{
  "n_layer": 8,
  "d_model": 768,
  "n_head": 12,
  "n_kv_head": 12,
  "head_dim": 64,
  "d_mlp": 1536,
  "vocab_size": 11661,
  "activation": "geglu",
  "norm": "rmsnorm",
  "norm_place": "peri",
  "norm_eps": 1e-06,
  "positions": "rope",
  "rope_base": 10000.0,
  "rope_fraction": 1.0,
  "qk_norm": false,
  "attn_scale": 0.125,
  "bias": "none",
  "tie_embeddings": true,
  "parallel_block": false,
  "extras": ["capped logits"],
  "init": "uniform",
  "init_std_qkv": 0.0191,
  "init_std_o": 0.00477,
  "init_std_up": 0.0191,
  "init_std_down": 0.00338,
  "optimizer": "adamw",
  "lr": 0.000725,
  "beta1": 0.9,
  "beta2": 0.95,
  "weight_decay": 0.67,
  "lr_head": 0.0134,
  "grad_clip": 0.5,
  "warmup_steps": 283,
  "schedule": "wsd",
  "decay_fraction": 1.0,
  "decay_shape": "linear",
  "final_lr_fraction": 0.1,
  "batch_tokens": 262144,
  "seq_len": 1024,
  "doc_mask": true,
  "train_tokens": 1036000000,
  "steps": 3953,
  "dataset": "wikipedia_en"
}
MLP neurons of a small language model. Each row is named by its layer, matrix (gate and up: input weights) and neuron, and shows model dimensions 592-655. Each number is 200 + 30 x the weight over its row's rms, rounded and kept within 0 to 999. A neuron's up and down rows have the sign that makes its largest values positive.
A block is one neuron, or neurons of one layer that tend to fire together. After each block is what it responds to, as a language model described it from the Wikipedia text at the highest values.

L5.gate311,227,214,207,146,183,190,235,200,228,221,245,217,206,218,266,180,223,181,139,263,226,252,169,210,197,196,240,236,232,240,229,206,196,213,223,185,194,227,185,261,159,220,171,154,254,205,216,113,146,194,209,226,176,230,205,189,218,187,210,208,210,177,201,280
L5.up311,236,191,246,210,231,178,193,208,230,247,211,181,235,257,193,149,256,225,188,157,215,179,171,172,191,245,186,234,267,189,212,194,218,211,167,191,251,221,134,207,199,209,182,156,186,184,214,189,181,231,206,232,199,233,267,268,193,225,185,195,183,238,260,200
Responds to: Predicate-opening copulas

L2.gate58,218,218,211,179,154,225,185,196,209,169,170,211,256,155,242,194,215,189,196,215,182,164,187,169,164,214,229,238,242,180,191,236,271,145,237,180,204,163,205,198,191,217,247,163,226,159,242,197,202,189,193,205,181,170,202,189,229,231,188,210,188,276,211,257
L2.up58,220,197,225,228,268,216,190,229,244,189,216,172,200,177,247,206,207,185,217,167,216,224,211,164,176,232,175,192,163,205,213,204,197,157,122,178,212,208,184,181,258,175,163,180,199,191,252,219,172,192,161,193,230,233,219,216,128,236,186,216,156,142,235,231
L2.gate677,201,168,175,183,116,190,196,175,179,181,169,192,199,166,193,220,188,196,221,200,237,214,259,205,175,206,201,208,240,162,152,184,192,136,185,243,218,228,214,196,220,204,188,191,166,185,208,266,226,230,200,241,193,258,224,142,193,191,232,166,218,193,190,136
L2.up677,222,179,153,220,192,210,215,159,230,201,226,193,165,213,260,259,225,196,154,227,210,225,204,179,206,210,154,173,236,199,243,164,164,235,182,227,162,187,161,217,191,186,212,151,175,168,168,179,188,168,225,160,184,230,189,196,213,243,156,203,224,204,239,240
L2.gate719,194,222,262,183,194,217,194,191,263,227,233,163,194,217,189,183,157,177,176,240,235,265,245,180,145,181,207,192,158,212,162,244,238,180,159,273,180,119,194,143,210,215,185,166,163,181,230,206,195,220,190,243,187,241,223,207,200,183,185,195,169,185,205,238
L2.up719,199,198,203,238,214,260,146,195,181,193,179,216,263,165,158,186,168,227,202,189,257,171,191,232,147,270,199,181,210,220,211,191,217,230,201,142,200,230,229,267,191,199,199,221,176,218,200,180,127,213,211,148,203,249,206,238,166,224,140,190,157,230,200,192
L2.gate832,214,183,188,223,245,224,227,148,126,207,168,231,213,149,184,173,197,171,170,226,227,191,150,233,214,185,266,203,220,213,168,197,170,156,157,239,194,236,205,208,232,253,192,172,212,198,186,248,236,180,201,219,224,229,199,191,184,203,248,192,188,159,191,204
L2.up832,149,268,166,267,249,166,239,197,172,259,184,241,175,259,206,202,204,176,221,196,209,132,260,196,157,204,189,175,171,181,158,198,207,256,215,195,261,189,198,217,224,198,129,171,236,152,205,186,215,193,175,205,189,200,183,240,195,177,181,190,163,198,152,237
L2.gate990,196,198,250,218,225,213,166,194,216,207,246,228,164,216,247,143,154,196,246,183,229,192,245,164,213,252,197,196,233,215,195,221,232,247,191,242,224,221,188,191,192,191,245,156,220,220,249,228,175,196,180,261,196,192,219,236,151,201,163,132,243,223,180,242
L2.up990,173,202,234,211,209,175,230,199,197,238,169,219,157,176,179,186,159,169,153,183,152,205,195,215,210,242,213,196,180,171,159,174,203,205,180,207,197,168,215,238,180,237,237,219,188,197,198,137,250,251,229,209,185,213,137,202,171,160,210,223,182,157,263,198
L2.gate1094,158,148,146,186,235,238,169,165,218,222,198,162,178,188,192,229,224,264,216,174,206,172,212,182,212,249,231,213,190,210,165,176,115,170,174,231,219,163,228,255,216,171,197,121,192,166,184,189,222,236,237,250,162,235,221,219,222,177,192,131,241,221,188,275
L2.up1094,239,169,159,189,192,157,210,261,178,235,182,187,167,194,249,210,197,207,176,199,238,152,168,251,220,160,209,241,271,184,183,204,197,216,225,179,231,158,208,187,237,232,197,189,235,175,196,212,215,214,195,196,163,214,202,179,222,136,172,225,208,191,177,206
L2.gate1278,185,222,188,216,247,246,164,221,183,212,203,203,224,254,201,208,162,240,226,144,193,206,201,198,181,191,195,173,225,258,173,207,211,169,213,222,211,194,246,143,219,174,165,212,181,227,176,169,247,224,169,187,184,183,244,238,220,156,204,142,192,244,241,213
L2.up1278,235,190,193,182,216,158,222,172,188,196,198,209,178,215,182,199,190,155,133,214,150,161,216,214,241,179,212,221,200,198,222,223,206,208,200,210,237,180,209,194,159,173,206,187,226,200,181,224,200,200,215,174,206,167,218,147,254,190,255,238,223,220,204,184
L2.gate1492,193,183,180,221,210,179,154,224,164,268,208,262,175,171,165,257,228,246,176,186,177,217,173,180,196,240,196,202,158,184,207,218,213,185,182,190,169,175,216,138,244,200,182,195,189,213,210,170,180,161,201,254,220,220,214,177,195,157,276,235,237,168,187,223
L2.up1492,223,239,174,181,192,221,152,189,177,223,208,125,153,189,263,181,212,207,181,177,212,167,229,236,192,154,203,196,232,202,189,171,242,221,198,210,220,191,212,204,191,224,157,164,180,183,186,239,189,219,179,201,167,265,131,215,223,220,188,204,151,219,215,211
Responds to: Nationality and country words

L2.gate101,208,190,132,209,218,223,244,186,183,237,213,124,192,230,182,186,171,192,195,212,180,216,215,200,184,236,194,169,220,214,231,206,221,162,166,192,188,182,196,211,243,220,130,178,208,192,231,177,184,180,188,215,244,243,185,179,207,139,229,173,192,189,180,229
L2.up101,195,159,153,228,195,192,203,228,214,230,191,192,222,220,201,210,222,161,232,214,239,226,170,179,183,189,141,197,177,210,160,161,287,187,141,249,221,182,243,170,210,154,163,266,149,175,175,227,207,195,216,166,219,240,215,229,197,250,211,204,199,225,163,185
L2.gate145,201,171,285,198,216,198,245,227,198,203,156,208,185,210,169,186,169,208,224,187,180,179,204,216,206,207,183,190,161,155,213,221,151,181,206,229,191,181,213,251,226,196,163,241,189,134,159,208,150,194,153,213,217,222,248,167,215,184,196,225,151,164,249,183
L2.up145,180,247,230,238,225,217,158,184,211,227,139,211,180,226,196,194,258,208,225,205,216,179,219,234,192,242,202,221,251,219,143,237,178,222,260,229,214,158,184,226,200,192,158,197,205,182,185,157,232,184,146,164,186,222,218,203,255,186,232,157,261,233,215,175
L2.gate185,199,183,160,226,208,192,211,158,199,173,219,238,255,249,223,188,178,170,197,206,145,207,129,174,183,202,210,214,249,200,176,222,234,194,177,231,230,223,212,200,248,198,182,230,167,237,229,220,199,214,187,176,206,198,172,227,181,211,195,220,138,141,230,248
L2.up185,208,179,249,190,301,236,176,193,182,234,114,219,158,226,218,155,181,212,213,207,195,172,229,159,239,210,172,226,171,176,189,197,231,196,258,182,194,161,134,166,169,220,195,171,164,170,207,158,196,210,220,198,165,240,187,220,215,192,219,128,148,176,156,197
L2.gate378,222,201,196,217,171,185,191,201,258,193,169,170,226,220,181,240,209,161,170,204,234,131,197,191,231,210,175,195,187,232,207,219,204,184,178,192,217,194,254,155,191,236,172,208,165,173,183,191,208,198,202,282,162,194,215,216,218,170,194,181,172,221,154,209
L2.up378,153,204,193,165,184,155,188,252,140,214,184,210,243,258,184,152,217,248,199,166,164,199,187,240,218,144,217,198,240,184,177,134,253,241,204,270,166,183,231,240,157,201,226,268,208,157,170,193,172,209,188,207,194,229,164,166,139,165,205,166,251,223,136,163
L2.gate486,183,223,154,276,241,198,173,219,189,209,244,196,207,219,155,190,175,206,174,244,229,165,214,191,142,232,205,186,241,238,231,232,214,132,233,222,139,214,181,149,160,204,210,246,202,230,230,174,219,203,214,196,182,204,228,191,215,192,200,202,164,173,206,233
L2.up486,183,225,152,197,184,193,237,250,174,203,182,266,228,176,160,221,199,217,191,183,199,245,201,212,209,224,201,193,202,208,238,176,223,199,201,229,233,225,239,174,182,218,209,270,241,199,196,253,180,231,196,191,162,204,243,174,200,222,190,156,179,172,192,245
L2.gate593,180,167,182,176,198,263,214,224,248,211,149,217,189,237,206,232,205,203,215,211,187,211,140,199,248,226,193,147,244,230,139,171,212,209,197,204,200,186,204,214,206,187,141,230,182,146,198,230,253,186,237,215,142,215,236,197,183,80,197,208,187,204,245,216
L2.up593,199,202,160,225,220,174,230,215,211,226,144,220,171,239,202,253,176,187,177,179,170,150,186,225,157,203,219,211,161,219,188,204,150,264,180,196,196,172,194,195,172,174,133,170,211,200,221,143,208,195,145,235,149,182,168,165,188,192,164,218,131,156,176,189
L2.gate726,206,252,165,224,162,170,237,231,195,190,194,244,199,220,175,260,231,150,209,210,153,182,240,145,194,197,217,180,212,203,193,183,173,252,163,252,271,166,182,201,214,203,191,231,243,172,229,198,240,173,163,152,175,164,198,208,192,144,199,192,200,198,181,197
L2.up726,163,191,180,134,213,224,213,179,172,235,156,150,188,170,179,207,197,219,188,202,158,236,189,169,206,247,171,136,230,244,191,199,178,172,186,252,194,219,238,179,256,194,132,221,230,186,206,266,203,212,215,247,163,269,242,179,161,165,195,252,220,173,166,252
L2.gate1032,234,196,208,204,232,216,237,185,231,184,210,239,243,213,198,160,249,154,226,209,187,212,159,237,157,141,240,175,221,202,188,180,217,223,201,213,185,173,214,183,186,233,172,226,160,221,207,259,208,189,197,181,216,155,172,202,190,184,248,240,144,169,188,200
L2.up1032,191,190,156,226,202,229,141,227,228,152,184,190,238,240,251,223,197,203,215,167,209,185,189,143,213,179,215,249,223,256,232,223,174,231,212,188,143,165,195,183,204,233,198,208,230,221,200,132,138,150,190,217,204,224,239,254,211,176,270,154,181,161,210,229
Responds to: Past participle endings

L3.gate87,194,208,206,193,211,182,194,234,128,167,161,249,202,175,189,257,164,238,212,207,187,233,198,216,190,209,240,189,180,169,190,249,150,186,227,229,183,164,189,162,176,189,179,224,200,179,245,230,185,249,247,213,170,163,213,154,211,182,154,189,253,222,173,186
L3.up87,189,223,154,211,183,177,198,221,229,189,212,163,172,227,167,234,223,181,280,174,172,228,206,170,180,218,235,215,159,234,151,176,184,227,231,179,197,202,171,183,197,225,177,251,224,208,259,256,230,189,154,244,250,194,216,182,244,162,183,287,195,257,152,218
L3.gate112,182,174,186,247,219,195,207,210,229,227,156,169,212,191,201,183,196,137,210,251,199,205,164,200,171,216,178,241,215,208,172,216,227,209,157,249,265,243,176,204,224,189,196,155,165,171,174,158,178,254,231,202,213,225,234,224,193,194,247,226,224,216,165,280
L3.up112,181,239,161,227,276,191,144,157,190,183,151,175,188,217,185,189,197,148,181,233,226,220,217,172,171,232,158,160,177,211,198,188,232,181,200,236,215,167,233,175,246,213,119,193,243,202,213,202,181,202,217,249,227,244,230,246,159,241,179,222,274,172,190,224
L3.gate424,155,210,215,228,197,230,193,193,190,196,143,205,238,227,223,174,178,234,157,186,170,201,189,170,216,209,204,195,241,188,205,239,183,196,182,248,242,224,208,184,177,204,174,183,229,185,163,214,221,214,175,224,189,185,224,179,179,185,201,179,245,212,241,216
L3.up424,222,180,153,167,182,158,210,234,182,196,173,197,221,219,168,145,196,183,197,207,206,176,133,160,220,203,235,141,167,224,234,205,218,176,182,202,227,177,258,219,207,213,206,106,187,195,135,199,261,200,226,241,224,193,247,213,174,217,259,197,175,204,255,219
L3.gate792,154,195,193,235,263,160,215,165,225,204,199,196,208,173,191,187,141,208,217,210,239,189,174,182,195,182,223,200,199,175,198,209,213,199,170,195,143,165,238,233,189,144,216,232,184,233,190,178,257,225,230,222,236,200,218,178,266,188,184,220,218,236,183,159
L3.up792,200,187,239,166,238,198,191,186,185,212,149,247,184,238,198,204,221,182,211,242,150,208,205,173,187,190,184,173,171,215,145,158,198,171,203,252,224,205,204,203,162,239,228,185,215,164,233,206,245,241,218,222,205,100,250,213,166,168,190,142,234,214,206,241
L3.gate795,210,217,196,189,213,186,190,190,165,240,171,186,210,232,239,229,198,184,158,200,165,167,128,234,209,134,179,193,159,181,195,199,168,239,199,227,223,214,204,172,206,150,208,245,181,180,197,178,267,208,189,197,173,246,168,174,169,194,191,183,192,188,186,228
L3.up795,217,205,162,224,176,240,140,202,210,213,148,282,187,174,191,215,220,203,273,223,195,216,240,220,186,222,190,179,220,178,158,249,213,178,186,193,186,232,250,168,229,277,208,168,222,162,215,203,153,241,175,163,192,170,197,234,152,187,222,177,255,205,206,248
L3.gate836,225,161,157,183,204,211,173,207,216,219,173,213,198,179,215,228,168,211,244,214,166,212,185,212,213,181,188,160,167,222,186,154,224,212,209,207,217,137,218,215,259,200,207,172,221,193,204,173,224,185,186,184,239,217,196,227,207,195,183,236,198,185,220,222
L3.up836,177,241,196,190,213,213,162,143,160,208,135,160,195,211,245,189,207,205,241,184,208,221,178,252,206,195,183,162,236,205,157,198,215,183,262,159,200,219,209,223,197,214,180,179,192,217,196,246,176,216,175,187,216,232,193,254,243,190,192,149,159,196,169,276
L3.gate1208,226,206,191,212,210,198,194,193,225,192,160,196,202,223,176,254,198,206,232,256,170,225,128,124,172,171,203,232,201,221,205,175,169,198,165,240,231,161,213,176,210,228,211,178,192,207,194,210,181,212,195,185,171,141,226,213,212,184,222,207,255,244,213,258
L3.up1208,175,170,200,228,254,174,182,186,190,266,202,241,177,210,221,161,192,173,191,154,231,150,228,208,242,183,181,174,244,161,196,160,185,208,261,213,201,190,209,201,184,125,159,199,234,191,235,192,212,211,169,140,223,153,292,224,206,214,168,183,236,209,195,220
L3.gate1339,218,185,150,247,232,165,170,190,243,223,148,229,164,190,191,235,211,185,200,247,188,188,220,203,209,198,193,187,154,182,210,225,227,222,174,175,219,210,187,195,200,227,198,205,232,203,266,191,223,256,199,199,158,202,263,228,230,169,224,203,204,184,144,185
L3.up1339,194,213,225,208,240,171,217,170,175,178,169,258,202,260,180,186,219,248,192,202,211,233,138,238,158,171,208,222,205,215,192,236,225,209,215,258,202,198,181,185,206,195,183,246,203,198,192,180,233,181,216,235,188,190,222,170,187,124,178,176,284,270,235,235
Responds to: Modifier word endings

L2.gate206,180,174,161,235,176,263,152,208,226,199,220,219,188,210,211,151,183,212,147,187,174,185,178,209,198,209,159,200,218,237,196,229,219,183,229,167,181,206,197,277,186,181,145,183,238,229,267,222,164,192,252,176,231,242,231,238,247,201,229,221,150,197,224,207
L2.up206,250,243,172,217,176,209,165,228,213,226,191,171,244,167,227,183,212,193,208,174,154,226,189,156,189,193,258,233,264,167,196,233,236,227,195,167,190,216,244,170,210,160,152,195,187,179,186,237,217,227,225,220,201,173,220,235,202,251,240,223,140,232,186,156
L2.gate459,168,203,237,188,220,189,222,195,169,205,188,195,205,188,187,187,216,208,228,177,174,213,229,204,254,181,266,198,219,195,221,192,213,180,231,216,161,185,216,263,184,235,251,169,139,164,228,230,291,207,176,182,254,198,208,178,196,177,207,217,158,193,185,208
L2.up459,226,211,151,189,217,264,195,254,206,183,172,243,175,158,224,182,223,251,242,205,212,201,152,218,160,165,216,223,212,197,167,236,185,177,216,223,172,181,123,208,206,224,146,178,198,226,169,157,202,152,224,201,242,224,230,236,226,184,229,157,183,232,157,274
L2.gate474,203,203,197,124,188,251,211,203,217,241,219,234,212,261,153,218,226,221,252,158,174,247,183,208,222,179,240,225,191,224,244,253,242,208,216,225,178,168,225,167,191,196,185,221,168,132,218,174,238,213,217,151,239,238,209,256,216,231,274,227,172,184,203,201
L2.up474,234,263,173,212,222,190,169,263,209,181,193,193,177,221,165,180,180,139,220,168,171,272,185,200,204,189,224,197,240,179,151,230,149,154,226,187,207,184,189,262,215,208,222,189,225,234,200,161,195,189,178,231,162,236,203,194,236,170,195,251,169,255,199,206
L2.gate520,166,213,232,223,212,275,173,185,175,196,181,264,221,129,194,170,170,176,204,266,171,175,276,158,158,208,201,228,210,176,197,217,259,209,257,214,169,188,223,205,211,195,195,196,182,160,208,193,151,191,173,154,162,200,156,212,187,164,256,211,198,200,181,212
L2.up520,221,178,192,261,222,234,152,183,185,289,216,193,225,220,213,225,152,225,247,193,202,209,234,218,198,214,186,235,218,196,187,321,195,208,186,182,267,169,136,244,171,156,152,193,210,195,219,203,182,208,187,255,225,194,229,238,177,190,188,234,175,241,168,234
L2.gate537,212,177,227,193,201,192,225,235,163,195,200,202,251,226,233,209,184,245,237,206,146,175,175,217,271,218,222,243,212,170,247,224,191,161,152,207,176,222,211,231,213,146,166,255,204,149,178,194,214,214,224,254,193,187,198,188,210,175,179,257,204,210,209,152
L2.up537,236,253,226,151,183,199,202,285,153,206,242,253,173,157,141,221,221,264,198,190,212,215,209,190,205,204,222,195,184,177,282,229,160,189,210,181,251,211,158,188,269,167,232,232,185,193,227,182,221,188,192,181,200,195,194,208,203,189,237,167,228,168,208,258
L2.gate609,197,235,147,170,184,245,182,190,225,254,178,210,188,181,193,223,179,194,259,192,192,226,194,186,166,252,256,245,159,204,232,141,226,227,229,269,247,229,178,214,231,243,160,220,235,177,200,178,164,181,194,250,170,161,160,177,214,249,167,234,211,178,231,249
L2.up609,191,152,184,217,223,208,205,164,170,202,177,176,234,246,160,235,155,188,236,168,220,226,198,221,141,201,210,186,224,163,197,173,225,191,229,164,181,235,208,152,184,238,219,194,175,227,151,246,217,202,147,199,199,212,239,236,240,212,201,172,224,162,188,219
L2.gate628,184,156,206,202,180,225,149,178,189,122,210,210,161,207,186,212,237,220,201,215,215,197,212,189,185,212,223,227,165,202,171,206,147,229,171,235,188,178,196,222,164,179,233,184,194,203,229,221,197,172,197,173,151,220,225,186,194,151,164,245,190,197,200,138
L2.up628,191,164,204,175,184,207,182,244,219,191,199,171,224,215,208,189,219,168,179,214,248,179,181,202,223,207,172,202,158,254,227,235,243,186,201,179,182,246,186,160,206,207,124,189,204,200,233,193,200,177,214,213,227,186,228,225,162,202,193,159,161,205,196,209
L2.gate1048,189,264,198,192,189,241,189,217,239,200,206,228,235,202,176,227,233,246,269,227,184,221,181,189,189,220,208,207,196,204,139,189,220,230,210,178,194,217,213,249,195,171,222,288,168,222,222,168,214,222,248,191,182,255,169,220,175,226,238,192,224,206,179,209
L2.up1048,270,156,162,188,230,164,223,181,175,200,191,229,187,162,228,208,249,159,205,208,197,203,188,189,136,162,207,173,173,215,217,210,147,211,201,160,242,196,222,181,175,237,161,227,211,262,176,201,165,188,196,211,169,202,177,207,234,221,187,265,180,128,228,209
Responds to: Main verb after subject

L3.gate273,199,216,168,252,191,176,211,165,149,217,221,200,187,161,168,263,188,149,222,166,234,167,170,172,156,178,221,210,236,202,200,216,185,167,209,197,235,229,194,193,231,165,227,186,260,190,232,243,201,241,223,249,209,233,179,208,172,168,213,229,189,176,237,221
L3.up273,209,174,139,153,218,183,214,203,180,243,202,238,217,149,250,185,156,206,193,186,172,168,197,178,228,185,250,178,253,214,189,218,230,196,241,285,215,209,212,209,250,188,197,197,248,241,232,192,192,190,224,169,168,243,225,205,188,176,187,199,213,227,176,200
L3.gate416,158,171,144,164,195,198,166,221,207,186,177,227,181,233,162,143,174,206,176,204,152,184,203,209,230,216,217,165,187,202,169,182,232,175,224,172,193,163,226,229,215,204,211,224,206,188,205,205,214,203,205,186,191,240,249,218,187,184,221,210,201,152,162,223
L3.up416,201,209,165,151,177,224,176,192,143,164,211,281,169,253,214,149,192,233,267,185,181,167,175,149,202,202,257,150,190,213,196,250,215,154,227,170,138,186,167,157,222,192,175,189,241,223,156,171,241,193,219,202,257,210,209,208,216,214,220,179,215,205,223,180
L3.gate807,182,228,177,199,229,186,167,169,238,210,174,215,138,192,209,175,250,211,170,203,224,170,173,167,178,193,183,203,229,233,192,194,215,227,166,188,277,198,260,192,155,223,194,218,183,270,199,212,230,189,154,159,173,259,196,232,220,220,211,208,199,214,177,155
L3.up807,160,173,191,212,228,258,195,224,143,216,201,205,169,230,201,207,239,180,219,215,192,185,231,234,196,207,170,199,184,214,198,226,233,167,242,200,180,199,231,161,210,259,258,163,203,177,145,252,238,204,187,134,197,226,194,236,188,203,169,250,155,160,158,142
L3.gate854,209,191,186,240,244,199,156,246,205,185,176,213,145,210,186,170,190,190,231,246,237,222,259,151,215,228,178,132,214,175,161,247,182,202,140,160,205,166,179,170,147,191,208,183,225,229,260,148,217,190,162,201,218,181,245,237,180,178,173,170,217,211,209,172
L3.up854,206,230,148,179,247,202,153,190,195,195,218,199,188,149,218,200,170,184,226,243,163,237,186,187,161,189,162,199,200,222,238,202,199,169,180,196,190,189,211,229,181,173,195,184,223,227,223,213,245,166,163,165,162,221,195,273,180,207,266,173,202,229,199,227
L3.gate1373,280,204,200,200,164,174,174,201,184,232,139,255,230,210,159,194,173,157,253,235,223,195,203,194,215,270,199,149,202,181,204,238,226,242,226,145,207,217,181,160,172,185,170,213,181,211,223,165,186,216,219,190,130,200,236,155,171,184,208,189,177,221,191,243
L3.up1373,210,187,211,212,239,261,236,183,177,225,188,223,185,188,239,179,230,250,234,211,221,178,161,252,192,238,221,178,170,255,174,162,208,185,193,136,217,144,230,192,197,218,195,174,172,197,215,241,151,195,240,163,233,213,154,204,157,212,172,224,186,210,145,182
L3.gate1413,160,165,178,193,168,209,181,203,208,267,213,218,231,234,208,191,216,209,219,224,214,196,162,170,181,182,188,216,236,130,161,235,214,190,153,190,227,240,189,212,203,169,188,192,222,139,188,219,227,235,206,177,201,264,234,219,201,160,171,186,243,178,176,191
L3.up1413,210,179,210,210,251,154,259,207,192,201,211,190,168,158,190,228,203,162,202,247,179,175,205,178,219,237,237,224,191,242,189,255,251,216,209,213,238,193,224,183,198,244,204,205,202,196,197,170,185,175,191,228,150,204,179,203,172,172,231,228,206,219,216,217
L3.gate1426,237,199,228,214,193,186,163,230,186,192,183,237,198,202,169,216,202,220,174,214,174,216,165,194,215,227,208,131,216,224,213,240,173,195,223,248,212,215,212,123,178,241,229,202,159,182,194,213,205,224,193,243,201,155,232,254,182,149,220,223,236,217,193,205
L3.up1426,210,237,212,178,200,193,198,276,188,196,228,213,207,185,206,226,232,192,187,191,186,202,201,140,211,173,202,188,175,168,145,166,171,221,221,216,226,178,201,202,200,148,213,230,228,198,193,227,158,209,181,218,143,172,236,217,208,202,156,229,226,223,165,184
L3.gate1489,236,182,193,225,253,226,221,215,217,196,199,157,208,211,224,180,256,149,208,204,238,177,199,205,212,194,212,217,171,219,197,200,184,217,220,267,223,208,204,204,183,161,189,148,198,199,162,167,160,237,165,191,242,290,179,251,227,150,196,214,270,150,197,189
L3.up1489,201,239,223,176,218,230,185,245,203,231,206,275,222,185,249,147,237,184,235,212,245,212,183,170,214,115,184,201,166,176,149,195,189,218,188,235,224,206,203,187,185,177,182,201,209,213,243,179,213,151,172,158,249,171,238,183,167,191,184,138,258,218,143,222
Responds to: Nationality adjectives

L5.gate646,188,244,223,207,189,200,224,199,272,153,176,197,205,196,237,116,239,187,211,230,165,210,170,235,243,223,216,222,164,214,148,205,187,243,154,193,169,228,190,150,175,207,186,193,211,228,217,211,219,219,199,182,181,212,225,201,197,167,194,258,184,196,171,263
L5.up646,253,188,169,148,176,181,201,217,233,232,185,192,217,250,181,214,166,187,215,175,175,197,146,241,212,224,201,207,208,210,195,138,243,184,138,183,205,270,187,179,243,157,194,183,203,130,199,187,279,194,212,202,199,271,218,219,228,217,166,211,194,195,192,183
Responds to: Adjectives and adjective endings